Weights of a small transformer language model: width 192, 9247 steps.
MLP neurons of a small language model. Each row is named by its layer, matrix (up: input weights) and neuron, and shows model dimensions 32-127. Each number is 128 + 32 x the weight over its row's rms, rounded and kept within 0 to 255. Numbers have three digits each.
After each neuron's rows, "fires on" lists the tokens most often at its 100 highest values on Wikipedia text that the model never trained on. A number after a token or word is its count.

L8.up666:104114096158193158135139133118151143162158105122141129163196155113023083120108189119106055120100144167174102162129074179123161107109096089085165118204087158100118145135155124103146152140165099162141139089133119178096158114131118123077087094162173128052148180109105127208151167076141120083
fires on: "in" 16, "et" 15, " At" 12, "at" 11, " an" 7, "an" 6

L10.up76:137143133124116137150133118128148110215143111174174143132126109108118125078137183162196121206121116102158113092123083154093180075105169121098170147131093082131154128112126156080087079087138150136096115072160179101090088097132138116127078153114149130086083129097132112124120198109132121093
fires on: "at" 14, "t" 14, "l" 13, " D" 9, "m" 8, "art" 6

L8.up539:149122179160188085208166156116134155116094121080098162068073152135105100122131137056164089113135132111098129100109135085125168155149139120098091143079143152136126136100071132137155118121131126132180196104154147114130146145102090211116092136125066098114118147116153158134125092180216097134
fires on: " has" 18, "," 14, " |" 9, " had" 9, " have" 5, " won" 5

L8.up585:184108155161166146129154081118124180141142085128099123098101084128126206161176112085070137110198132167150135155183100197151181156137123117111124110103084162094114085189094091144145093190144173081115147125143133079106129112144102138097140123126134099074152156126181084204162153111082145135
fires on: ".\n\n" 72, "il" 7, ").\n\n" 4

L6.up729:126156111108131103149061110129218085119077094085134109118133130104102104166139132122134117120164148163103131069086134074185147130107112132088126075150200136116130116141093121146131128106092088146125164102139165084097102140164129139128165105068199108129164082112131167083091153154086094135
fires on: "al" 19, " of" 13, " well" 12, "el" 10, "led" 6

L6.up454:122138165093096128183107139124077160092167105109135105121146171100123152124129065199163088166128119152136073100077137052114084147074130115080065120124074109095142111107149170177142134085110114145134165176128186149177099080123143129156104112099161114102167142131135124142139104124066109152
fires on: "al" 21, "ity" 14, "ial" 9, "inc" 5, "ock" 4

L9.up499:146112060140125122110119154115157068130124125121083127178098146117172081126129123107158153142146093157058140121150098146169131126081084108084108112101142168149107195112126063172140126098094144095159141176137154172099128148084125077126107195093086190146145086185173131118170171137145131129
fires on: "," 32, " New" 23

L4.up703:092124070095150159148109160141204136101132190139139083089105165177165105201123197118081136075176165130098130074166076101126114118056123110138183081156104178130116134139152131165150132093148093116149125137121159186164148132109051148164130137131134176178139103177133081180147157074075108163
fires on: "," 77, "i" 10

L3.up226:072160129195140150078102093162229180098170134151067070163111089119116132123182134098153118190050084076123128088161115119073111102169153061158117060211108098113151112138130189132163075094118142153142124142156110145143134123048103139167100089114136124120143170142131080178151097125158134143
fires on: " g" 41, " ent" 38, "af" 11

L10.up571:093156130121139145158182188180162159053151142164093171108076111130129118125112122108120150077093116100129112121185101135122143103121120188107140180140110143140099078107122099089165099129132129152116144096113153175119100132129124117171121169143161160165163096137070103181159144126137166103
fires on: "," 28, " " 22, "." 12, "f" 6, "d" 5, "p" 4

L9.up687:151150151130165073141125160107188173152090141153153095088125187095089121094142103084188128153157185106134127119145027042146126129053125130143153072108100170172099199122174154128166140065112109063147124132163133187178178113146176122111111111151130088132125133136086096129161141127068139117
fires on: "al" 16, "b" 12, "ul" 9, "av" 8, "we" 6, "i" 5

L8.up739:167136135068077110120122150148143168175130124072129139115123171116188184143189116154141097095107153069093119175137121167081153163145115116060087066151186090078155110189136123099131109181148097088112143107157094127083108133133088107152187106115125134119118154074156141134145122125154096169
fires on: "\n" 56, "===\n\n" 15, "==\n\n" 15

L9.up693:067134178091103165198112156145142154110066089085102146168088163087160090063167126100056131155180104150158037146116127136133181104142204126070141193205091119156099160073136183130132132060152139151100119126108166170153115167117143178138118183141160128075067170112147131117129133158079109139
fires on: " was" 20, " as" 12, "ished" 8, " " 6, " in" 5, " died" 5

L6.up232:161162149133118107086124113131161163126214159094194194086108109111132146103084094113172112118097133209145117177111084151136095148177132154097117136105128200141096166118138150162177118100099135096214138105077102142151083149141112126103122164200151130171152121118111117164080179087199132093
fires on: " m" 27, " am" 21, "m" 14, " Am" 9, " hy" 9, " fem" 4

L5.up751:132165159127128095138136090136071137148149131144128121201164113174203132107113173107131107112178128153116149138153032096092157199144110153143200153103116146100126085163140139143065140161144089112140155072168144109094148069160118138076096150140187145172118107171160114110059043096131078106
fires on: "ent" 14, "os" 13, "rib" 10, "re" 6, " of" 6, "ep" 6

L4.up462:147112148196186169095092129126127100162090118123158143144106115162137180088132129135153072141147123085110124165149104076121129140176101049127152079137135123124106113122131137152202132163066169121124147086146113159096095151128148099098176093146147097122126094116152106090061156132102092154
fires on: "it" 54, "ording" 13, " use" 9, " used" 7, "or" 7

L9.up101:095110132146107154102154056128095070115140124140105135098141082164093131073145159105155131129119126180097093151073112123149140115138180163151102145116146114179125152215092186119129121138089162090140189175113155127109132144126073111112090150062133110121085146096201101143103138080173160134
fires on: "," 28, "ut" 7, "or" 5, "ip" 5, "ist" 5

L9.up109:122129144118135113143125177148233121112127116098136157131154105100130192103190178141085170078168097119160146187098172127099161142151176175152102094151058114188123133128165112101129133187129131127195101164140098162106149111055096163150113127077115120154184144126090142058116140067149201118
fires on: " " 23, "." 21, " January" 7, " June" 6, " July" 5

L3.up665:123116089104171127155150108195105118080155135175160170111126130166025146172175135104123144139156082148148095144108131077129136172097092135037137047114131163140138135082096134157110169202124133134173099117146137156197158089089094131161121164142098168181106115168132130149120185169161104088
fires on: " T" 82, "T" 9, "'t" 7

L10.up119:160074133125116111107130132124143161098185147112126151133148099182121105156128117160124161117160190161073118122053087179101092107094102090112126123152076095147168134153167117083144085153082095105143060134172085083129143093128167197088075167167050170068102100140171125170124135144139103135
fires on: " F" 28, "F" 11, "g" 6, " end" 5, "ct" 5

L6.up94:157184152124133093160118158164144167103169142076127086163082092135080118135145176100147095075187122146110126102112127124089111203148110180150073209147097093110095100130191114111146089167149126133154156143113078093098166080116124119087147117117106131155178137102129131104163132098127149118
fires on: "." 40, " of" 11, " Wh" 7, "," 7, "ile" 4, " " 4

L3.up530:113185134169157058159082115157107163144141181169128143143119142107180120139142169199106145167102075122147112096183160102153114133104171151063150087118124089169107125135104144148082191119077143140101070124200100137108124171078197090119112085122138168118150116157104122147112093173114108131
fires on: ";" 36, " |" 21, " *" 7, ")" 5, " —;" 4

L6.up669:129115159115127084120161173104097151126115103187119125162062163084116142119107124071164147110127068135074172142125111088150115075162149137130085165151105131143160149127085172144152145091088199111156110151162121107102148089132099069111125090203177173131187131159056047102095168161110108163
fires on: " |" 38, "ing" 9, "." 7, "ed" 4, "oy" 4, "y" 4

L3.up746:109110123152128126128132101096124086157122106174159162121115124111208121150113145135150143155169107125176076087164049095078098134136102151068159080108112120161177071109113145136163148173103105156141145127188125164147058132091120140215143139187147174094153131133159127068071124134108167183
fires on: ";" 33, " |\n" 18, "\n" 12, " and" 8, "," 7, "." 6

L4.up374:109134142171176169100083109115133148110083151147124099113062102160155105149138146083136089112152106112095120101086105161094103138063075128121121116121117121103152122119147111168150158156189110111165111139208216094149123145129142081142131091106139106120177175192142090165103115135095160130
fires on: "is" 24, " South" 22, " of" 10, " North" 4, "ph" 4, "ar" 4

L9.up365:150141180105120171084160114130137149122113105105157086136137154125155187110128151100158129138130114144174120213132155127095112145130130111098147130128138067156115131140186139156103131167133155166114134172070098102076122167167119125124187110211117100172137152093161097116180164088098164117
fires on: ".\n\n" 53, " |\n\n" 9, "r" 6, " S" 4, " Francis" 4

L8.up312:133125115081185124142143140182172141130135140190045171123087120136170098145180091046137141128161142143084147175113071155115113179130100136129161173097151118169084135156095074100157136118089095104138146142161127073151177138065102101125107163094168102119085119118178127157180081139120164118
fires on: "t" 13, "l" 12, "r" 9, "ot" 8, "f" 7, "im" 5

L10.up17:182148073115134128077073122124172118150091108075119144101127168141142130118090059108094088105124204165165073123097100139122097167186104078116166133130102148060118162183117141104133140139152083119131125161111116205157170129173161120190122192157154129080203174100122158172132124113072149131
fires on: " an" 61, " At" 6, " An" 6, " under" 5, " All" 4

L8.up115:078186088063141109118155179149152140095080159129129127183103100156101167144125131168175162158106153124181127103123093153153081119094113155158103168169138139110160139118121156178115145148125184126076062111114146094105123156072058142127113162111171189087164163147063079104185139073131100144
fires on: "t" 23, "is" 17, " |" 6, "g" 5, "p" 4, "m" 4

L10.up297:109174159161157061146147105058138125158134138151139105147136125125075171124123129116175168156106151112151112138125104165124167094144160127104144084085092069135116147131105129135126118195172143098079149152113084106095160160105093170161145101185143164137108130122126141116163166115103117159
fires on: " s" 50, " S" 48

L8.up110:095112137143095102134188140124115110119114147143103048159105138093176123153180193186074150155111108152096139183097122128118223154101164127145140170091148082124132124189158128134098139124181107159114189107101098100146122130126172100134170113072087125116121133148122114117127112133122085093
fires on: "om" 26, "per" 12, "pl" 9, "ph" 6, ";" 5, "ar" 5

L5.up354:028158127091117128144102116110114105107184114132119153113064082122163119065149161159098161136119098108142067143167137134105179123150119138116131119158105081153100125111067130099092123070163152134083148142126149100230077142138114119179103191171159159098070115083137123194125128094091145065
fires on: "z" 30, "k" 7, "at" 6, "t" 5, "m" 5

L10.up54:099086116127124097077158168119108209136135120139085198112157161113174117161136143129184134140146102154149142157040136138097140138097123102103121184134115142138148157121146142143143125110088168134158067133110113127128086121132164133158168127157174087156156165113140088110091099180102082170
fires on: " w" 18, " no" 11, "igh" 10, "ing" 7, " any" 5, "ed" 4

L3.up359:122120114165148149089179133138145102099162111156171145177099119200112085123152220151162103133106060088147114078109166140140155124141121111078115061123124085152083113167111172177112173136107133118119093118095095125171190112159071159160097170104110137100138122118139154157095175196125107126
fires on: " t" 67, " T" 18, " At" 5, " Cast" 4

L9.up425:140097167154150126105115085090189143080130126125112160136069174091116116158109090106199107145103192167145124109105103141128199106171155100062159133192097101084115139100116113109154076161180148122113099130108180123122166172156098096110093082179085098166086160162099151167122158161103125121
fires on: " of" 33, "am" 7, "-" 7, "ss" 4, "ount" 4

L8.up507:137133127118161089072122167127127089084063076101154151111123135143155116087190169088142187093132124120063122133145180135103143093140169076108130182156067118138089127089200127078127088160129140121135158082141124139093093133143086096144155083121115126100171127125174112095062125071180134156
fires on: "." 14, "ode" 12, "ter" 7, "ream" 6, "ic" 6, "ts" 5

L6.up18:176188088150126166151107145087129124103090081096127131093147123114143177152129154144093155086131106105133100109111147163118126108140131130096088126106165133125140120139132102112109189106174091138191155120151087143113081120117082187155130133125143219144118198167118168042093163171174167159
fires on: "." 26, "id" 15, "ie" 10, "A" 7, "ur" 7, "ime" 6

L9.up229:097195140139099075124107167118170111118088162130163159077114120159094117117089182133183133098124088125155096129137133130170127156115116129085092121091139118165121090144132099119131102127126117123101112138091124104162161144194164166140102132085179130113064125122092138151125135141156147099
fires on: "r" 23, "d" 14, "f" 9, "st" 8, "D" 8, "th" 5

L9.up120:114087125117127168119140141161169139135118135129123121084115123133091121192091135150119045113180120113177146117100109071164171104149164058184085130171133200150115171125165117153115071197114133102175088067101118133098139123116139110142135190151132164106131090089129121182123130131112134101
fires on: " an" 96

L9.up688:172142135166118101122109183153068099115099103114127103130098161094124145156099093102199091119180089107056152150153111141138139118102135107131129125122152062133134118146133155147192097135178200114156150079151105088117101099119161165133089151120135067185141166149115099181154140109134127184
fires on: "it" 12, "ic" 9, "ing" 9, "l" 9, "or" 6, "d" 5

L4.up238:133163111120140145127159121141087129133132156072127191119116176134157156149112138082105121123149077092137071157132074188193115073077093133157097136160131115131155158182101149152171089142146094067161085189130090103108086201109112067195150106119176156123176111193111101187097102116114168113
fires on: " |" 67, "|" 16, "\n" 6, ".\n" 5

L8.up155:189157183147121110106128169114120121147129077092076068145160140153133162209194114077091101168119130174142142162159123111112095160136067076068100135172094092156110181133187117119176163185110136113147079162134080113127131078144092134113125080176122166130146192159162123142149140090130135134
fires on: ".\n\n" 74, " |\n\n" 13, "\n\n" 5

L4.up672:153242151089184099116142101124084136150115132139084172163145100120151079083132126171156106138137111094216190147168113101092199117119163130087155133122071172135116141169127151125104167120076104145073181127054114183098127169165127098081132154139128185086148114150150087129116080140117092123
fires on: "-" 65, "os" 20, "res" 6

L3.up516:073124148139207142106105105139119116199139211114124182115144066167131141165122102103146123165141149054112106096059160093118097211127119170119129145104130126131120130175090123136135114130180085147092194145118174152149049099146120134097124189105123164139121088156066149083155151146171116175
fires on: "R" 89, " voc" 4

L5.up355:142138164113153142164129121126192175156080065109112174154099141123160116134104156111115169095191104152171141193156156151082167161124039137133171166160142136131156159119232062109152078127111109132128104162100135135134140073135111117065193160173094138152151152150158110202141100111085103095
fires on: " |\n\n" 53, " hold" 13, "ording" 10, "hn" 6, "\n\n" 6, " called" 5

L8.up431:109187191155181122167135107187114151101198132132141101176131182137074122108183172130121050148129069106117153123129059123105073115155138107116090145104100138174094107106164182161100083141191119100073131090162121100119125139119115209115176157103165096112144141114138145093090135148161141101
fires on: " " 32, " (" 14, "A" 10, " No" 7, " |\n" 7, "re" 5

L8.up635:172139122107116161117145178107146101130096144097178148118161183133091107109116109080115113089099134133191061127103144193129105065101172118148078170113124138111087118137121179168110123118112127160133108143165114131111059139148119112092063116115134118082095092120092083180134143055164186137
fires on: " |\n" 66, ")" 13, " |" 10

L6.up407:073180153072096160144070084114114143162124145144120125078132072099140109159142136150144127107121104177120061152152079143131137080105148157129129147101099093126112107120128136195134117064148099141126073161158148128184050142081073125154137075160160201116089161142136143159058058113128136182
fires on: "er" 10, "0" 10, "3" 9, "2" 8, "7" 8, "8" 5

L3.up55:080117110222122177121134081128048092105101170178093133164094155153104164154180137121174106142140088154112129135131081106110095125189095176118167076120148167141125083135108096112115133144135114142103137106138118128130120114133147112117171129149187077118104146097128093120109103094165126146
fires on: " La" 11, "." 10, "|" 9, " Joseph" 8, " Paul" 7, "i" 6

L6.up104:127174142169149142169141154133124155137109116065065133164057143118119158121135113104109179095127102136119111190150133085116164137099149099060132149128112145129144169104120124126111107128073131177139064075161170132095141179125061103133155123075127076124074174159136105196113099095156121147
fires on: " was" 32, "on" 8, " as" 7, " (" 6, "arn" 4

L3.up104:137163157174194120149134131154081133083142094150125135188126123149122131177128146168090115136170110104170141179117117149052198136143118149125093092062110138139082186191139151115154090091123118115128068142154134151124099123125121108176120129087114158119121155122140108133130138142185143048
fires on: " St" 71, "St" 26

L10.up346:091136125117156148082120108085131111086106180156066153129181099114125154134212157052109128138189207156123124111139149119117128095167131160129129131132152117159172113213148105174151097108128129080133081172113131126096152136132120101088145108086086094126134164139067121148127141076168122148
fires on: "," 59, " (" 4

L5.up192:084117155166151160129066140132135165139122105101119180127141117100166212127111062111119115077115096101119131161162151066091137158154158150121153197154102164075119159147150133109135146117134100131073120121080156120105133135137100103146172129121111083138057144108122121131166150090150145132
fires on: " many" 15, "or" 14, " any" 10, " other" 10, "ac" 7, " some" 7

L9.up412:110162110200131072152119127127096131132129113101114078173094118135168116088091045078074107151125121168119164122128112146122106127167124130139122133080132155170128140183063102166128104110173072120152087110143132131104062206203131156172152136130118170153065108137083156051120104090110096201
fires on: " (" 81, " number" 8, "(" 6

L5.up484:117160132111117117173080107129087175137110129165135162148093121137164145131147115174151110173113133124127102164084108138084103133108092129144141123155104087037130136138108075101127147086092099154108140152126155176190080094064085140171138111169184092145123125183111097101102103197162148114
fires on: "6" 14, "3" 13, "7" 13, "4" 10, "v" 7, "8" 6

L3.up606:134136112114160124110124093141130111107107126147160125123158114126062118157122117125126081107151066145162102090109198150097104124193120056118166165184146148144111133109061101117096129160159114094125139122101098157054140122160085090131104095116128176192138140051149159154145087154094067147
fires on: " Atl" 17, " Sant" 17, " San" 17, " an" 12, " be" 9, "amp" 7

L4.up635:106154079090193177092098098123153104088122126152147118065124136080183209140203111089112146178058112114116127173116146098110129129178117115140126167133098120094139158096120180129128127126118146168132058106164082107148153143163113105116137083146081075139136147075129107075102119135120157110
fires on: "it" 39, "\n\n" 10, ")\n\n" 8, " June" 6, "le" 5

L3.up330:096147110136103104088085116170123185122086103124133144105131109143169141127157121106062095158106085130101151135171098061128168052174169161126117030118099144152104118174148181186152148156092162145091155182113134124096117167158127125137142121102062098088144163129145166147117109192122120156
fires on: "\n" 38, "\n\n" 23, ".\n\n" 20, "==\n" 8, ")\n" 4

L8.up279:121108149144175102116191119148133098159123093137104121101096109115089084121171123096157103142148130187117188165127096112113094139136210070177131177121149113143058118121143091111084113088147136107083148124083133071133110121128076139128132145125135094081120123154178181157151109176132152171
fires on: " pro" 23, "ac" 16, " Pro" 16, "ro" 10, "able" 5

L4.up408:128114128108154092146107201069082082128087089120102135169111171163123137164202066105134126156125127062135034121135078199098146092126140082122163119171101153092161067137153162084141090073211139152150120145130182094124139105144100139161150104122108141151107114107148103131158147162165075122
fires on: " two" 19, "ad" 17, "per" 10, "wo" 7, "ight" 5

L10.up0:136164131138130130098142116150123133097119101115110149095149081121149151138136110125101136116086117090161131184106129139108208122128098101057122101163106112123118062175183153099129184176144107116125133111130084129094124153134162098174167065122049081108150182164151208166105211152165067091
fires on: " T" 52, "\n" 28, "ar" 4

L8.up328:110112155097126115137117140163120098135128136047173125131115100059134187071134100152205095132195110078110147161135071104090127135137145100112166113172104104139123172137155197135134169144105124142056172109146078129140215168136114081157118147129146158160104167143138106155148089093146114135
fires on: "t" 21, "il" 16, "it" 12, "h" 12, "if" 9, "f" 6

L9.up367:124103100124102122114154074138123056159106124120122082134184150153180134084083144128164089154050144075074176125121089072197205183101072181168103119058149166098140133096073076099140182196152112168130106114096134140112120120106108176159121098103178162121187181151106109164102145118091103116
fires on: " and" 46, " I" 7, "0" 5, " " 4, "in" 4

L5.up416:081195110142157105133100133169098098134110162178147089092089105174056118143132120082094061117166091113188155140160106121114125111076122119183135131108132136120075166151107118164143182172150150076179061154125070196166146079111141114122147111152041139100126124078123109150113136127160118129
fires on: "ene" 17, "und" 12, "end" 9, " household" 8, "ri" 8, " crit" 7

L10.up378:108136159121142141135156202206142145119107163153121079168110128101141130135160098142162104149107091211170172117110124087136144178131091151161115097115100107141122162147162114155141110170130142111143148075121099163165138162125106105093166149131119174126124133150036084144108140113143155140
fires on: "," 23, " " 21, " its" 16, "w" 6, " his" 6

L8.up249:132104201089104130106129172170172135083161066133104206116070108095095102110122129181129128127161152141139151145068062163172164080173189134124111081055129106138177110102049112172137083136105117144148087119148096143139152099110112100125179128105188116168124116140136066192130119151161098126
fires on: " def" 16, "f" 15, " cont" 12, "t" 7, "ist" 6, "et" 4

L9.up163:132122129119152172137153103087135168114136117141058175113142102147113100110149131097196106081133139086158132134065139077097118150183086141123133156164082109137126142102124158190098178139141134109170169119136146110158093145112167126117165074141121133119181130167113108160091151115097066156
fires on: " M" 26, ":" 13, "m" 9, "om" 8, "ok" 6

L5.up180:073172173124135216111183104099144139064112101158074132144115134119101139088114123093141135081208136128105074157074132152152156145082130129094181175133110146085139151100116157144088116112060117130150130174130177154092146133134070176101114123077093137131097205118126112150113078143092052093
fires on: " as" 23, " was" 11, " le" 10, " is" 8, " fin" 8, " by" 7

L3.up352:090123134122149110094074073154169120145141156131122135151108064108150213152100113132063153178058081141153138156190110064109140110174152164094142075121124101060120128099173159168151135121077108128080165129175068093137105185128111090173138099156097133123128127157174096124079093124143122159
fires on: "\n\n" 27, ")\n" 15, " *" 11, ";" 10, ")\n\n" 7, ".\n" 6

L9.up751:173123143130119079139128121112119124110110156040124126152108107128121110127117144108128156132131115091141120140148114146186077089074128181168090157166136099122115126096114160128127125058115154151101137092154118115175169174124135079107081139142162108090116114156118117150152089125083143150
fires on: "," 30, " c" 18, "ers" 7, "il" 6, "z" 6

L5.up739:120155142109152145107141150058141110115153108178157153125179133113124125137090158126170158087212133154170152085097097094083160159148123143084053163173129157151090125190108124124140140181069109160146149108160129149124117139115103153081103083118130121186099150075171099098156123133106110167
fires on: " of" 33, "ric" 7, "ing" 6, "c" 5

L10.up3:075112143140131167144162101174184196168170149147154143075080114106119096111159127033120148146143151136123132100110141123131150088170092160122039114129069093119108177092150089150144109158104152148120107118107069147126162125120130098151125137204145163174125116171124057165151151126169128106
fires on: " m" 24, "m" 13, " ft" 12, "f" 8

L9.up576:116167090125112091145094165195114095149089121158079172098139153088179135151145075165204125114094158089113126162115090138057100119130146157126182131153158067071058138144092110109117169111173131133109186090122158132139149130113125085110066096083184138140108102136135060157172142118112137159
fires on: "l" 30, "t" 9, "er" 8, "it" 8, " P" 7, "al" 7

L3.up289:109115156165111171160059078118184140144164107137132076089105134154091094104108128082110179134149179079095149139118117107165066121146185159165105153152180128098087107101133109135155135155164131144142094096088094156110135183166178119138135148166144148109134087118157072145140092088112110159
fires on: "18" 21, "20" 10, " age" 9, "19" 8, " he" 6

L3.up726:063154114192132080193133144133131032099143141128151125164105150143123114145148088125099042163129148133138152134103123091142123067126125107153128100110142064065099191146151151197182166090140115074170082083189131097165134161178140139124135159082183151115180151157110096110140167113082064143
fires on: " (" 15, " re" 15, "(s" 8, "=" 6, " =\n\n" 5, ":" 4

L9.up512:097150117070096137112159132156139155135155116095135153120053093105165111109131115126129123123075116153099145142074121120175129111169109128137184096142136180146112124121095114122189137153116113134125040159134198089094141076078150107147134158161124114162124134138155119155116146132137153162
fires on: "en" 12, "t" 11, "ed" 10, "f" 6, "20" 6, "h" 5

L3.up428:091177134115152105101117140134147126102154196112100141095098160158141141154133154120141160142135111124119190096029145131137145114095089155070133177105117122150104097122099127155140172126123084078161097107163109139092055098131087138125088197144126148198083126047191129144159092130172124148
fires on: "20" 32, ":" 22, " election" 11, " results" 4, "10" 4

L5.up753:165122144145151144076115133086099100143106172101128127145109124177135136152104124116106136102089181167128098194116122108094083152111130167107102127123105094123173098183148146139121118059101101175150119116095147120049177151160216115111135085155187138095106138123129118103146128185105132115
fires on: "ug" 18, "en" 15, "ian" 7, "an" 6, "ur" 6, " of" 4

L3.up390:058197150079180125151127138152140142123111137124107119151173063166105168102184143073103136092144134131124145130104147074153122157122088121097123213121131156113079065175133164149138078130089084072160168137113127120207089123130105155134092136139121098131088143060124143117112091111193141113
fires on: "als" 13, " gradu" 12, " voc" 11, " based" 6, " educ" 6, " guitar" 5

L8.up547:156121131089174082081191105157116153171097116125069129106083155093128106137119143127131104141191137090088143170081138091129068117154149082147153182114119196155064109174148138129145096142170126122151176134153118112148128125121135112074122128091158073124126125100097086076151128130110125136
fires on: "ro" 32, "e" 8, "re" 7, "r" 7, "i" 5, " pro" 4

L5.up596:129137118130186158145156135134142123169107138128151132047110168132114107123152118187109115158100089079074089170146118095129113079125137119138179070134109133117152124090123186189092160113051178089135092107054190103101108155149120057131132107158133100115160142122124079148076107147114133153
fires on: "ven" 19, " Men" 12, "n" 11, "en" 10, "oss" 7, "ren" 6

L6.up680:122149107127163188093162163163145124075127075121134155167112117122092144099143129141198144062110119161173091131117032165139123104081117132136137097140189150081176186154094094052144131136162141084080146129196093160138131126146168130182186141091145131139113192160096090149175172081146101111
fires on: "w" 18, "p" 15, " St" 12, "b" 9, "St" 6, "t" 5

L3.up72:054130104140185103133078144126101107062102110145155135082068112137144163113175100120130125123155081164160093143148152138153078128170124144067109189168158185101114050112147095090091096138098126109175107160153115113171115152139143164087127148128189115169134122116150088116103154145139174125
fires on: "." 78

L3.up244:110160092103161159149118081119127113066111172145070104153108131164049149104130129172132128119117085122097083136134155142128094153155056223179098115115110109073112101195174153140167123100078140139118128143104130154096154113153188113073116159146091168127133129181136192152110167139091145096
fires on: " Mc" 24, " She" 17, " it" 17, " she" 14, "==" 12, " It" 9

L10.up460:143113158158120071152130156157177114121157160102127203105126179095125131140085195093135118153146143079128113108127079191099114119119125133175135144125134063112147139148128063107100153133085076073131103179155149096132110179142113132110148174151091104121110201131129078110137132131157140095
fires on: " part" 26, " med" 20, "or" 5, "\n" 4, "m" 4

L4.up95:177107064084144106106127110161131170122124182137125120122086153172125102150148148137060140179163078161115096130088091145160164107169195126083183115097166151150091141128094127134138064155170140089108086099098129078182069117175155169104047065127133132111116126140117078123164185160139099166
fires on: "ur" 20, " for" 12, "ans" 9, "urs" 7, " Bro" 7, "ats" 6

L10.up417:154124158172165076183118089156177178079109118048151096108090208127170113171109107115110088146093116149128158122132139091104130092148121157133132124120042117138114146105119153146141104126102089118160096080096096152138173130137118126166103142110116129186114146096066111128095164109139122163
fires on: " (" 47, "ler" 6, "son" 6, " " 4

L9.up724:120173119059132111170145203116200152107126182120158083152120117133134156103069108160148099126112113097109138159136141191148153118132128150133126120116100132128150166162139101131164148073127178153111109037134132118164147102177146162165057131111118128079114064144100127127092117182164142145
fires on: "s" 15, " of" 13, "st" 11, "d" 7, "19" 4

L3.up596:108156127107171120081084108135156120144151165104108153113158136173110142064159114145125143137161098137094160127126131077079107121127084090119139093131083166157119133109094128119156100173160111095086110152118081149167127125128159172117160108130144158122198118193125128081117082153136172121
fires on: "un" 28, "ong" 18, " Jun" 14, " fun" 7, " Pan" 7, " Sen" 7

L4.up14:044123068111128109159067150139144081140129160131154140089146173085158134129145138079138119149112093097127144124114103142095157070133116073067056152131096171151132094168177171114173129101122113118077098163130161142140120163177099159133091173128103159161116081098060185126158157109098140133
fires on: "s" 16, "ist" 14, "ight" 11, "er" 7, "all" 6, "ass" 6

L3.up411:137203120116183074116144155149110108157153118171140121145132109146153124118155116117132123070140173119129078107114165099158140156097081110100165112145102093139085160127138157086137081091114094095136189157102053164148141136166142091108133095077119216113163118128136134096126118152089160076
fires on: "-" 32, " place" 5, " down" 5, "°W" 5, " code" 4, "ard" 4

L10.up322:131090042121125153123174133147150120104155147125176157191094138160091150079134103153102119072160104162124088110165141091145114127136109109101165164108123116128088121092083133122123071115116191111188097105162105132095114104160068104092130144144138142136089174093187130103119153138152164129
fires on: " who" 18, " which" 16, "." 13, " that" 9, " had" 6, " is" 4

L3.up729:081081176186119180172163135175182100132058096161093091149132087118141109113184189129109122186111131094169179138137133116119182092157133122138147133138108138100166124216134124143126096117138126093143099104147102138173093106139144160137151129130109189121198160118146133170114154106146176054
fires on: " st" 42, " St" 22, " w" 19, " since" 8

L6.up172:143122133141144074096131099162143141164122141182101103107118113149118130092143092127167114115122147118165149139118132084169165106198132047065081104126125102117141148149147121158138103188089117098162123104055112112178121190165115117151073168180148098161122100182109146172132155143139101128
fires on: " an" 58, " s" 39

L5.up206:098143139137112184141149157109105139198116077108128090154136100151143176116105145146145149109119111117072060141092109195115136111149179179179125115139180126117117117098076148153145119121161035121115188145170125170153111157125052114118116083105165080106132098162170096130157137031140160097
fires on: " |" 92

L5.up18:124157069175146083157141134157159155125158133126127148158152129078139153113099193132112162109137129090127127124156123106159121191102142119109142114165105085071164120113128141136120152165121101178102149161134151150107117099144113122188087117132167160109123117130206189079065148152118144137
fires on: "." 57, "'" 9, "n" 4

L10.up104:150173119035124138141153102097109132103114069107152138136130160130174101144152129141138131122152136074135148195161135084106132122127146173110068200165129104195121126177119127142165141118093175134171119087059095151134151109098130144104172101164134114125125098105152144165107152147137072148
fires on: "ing" 16, "or" 12, "ed" 10, "h" 9, " of" 9, "en" 7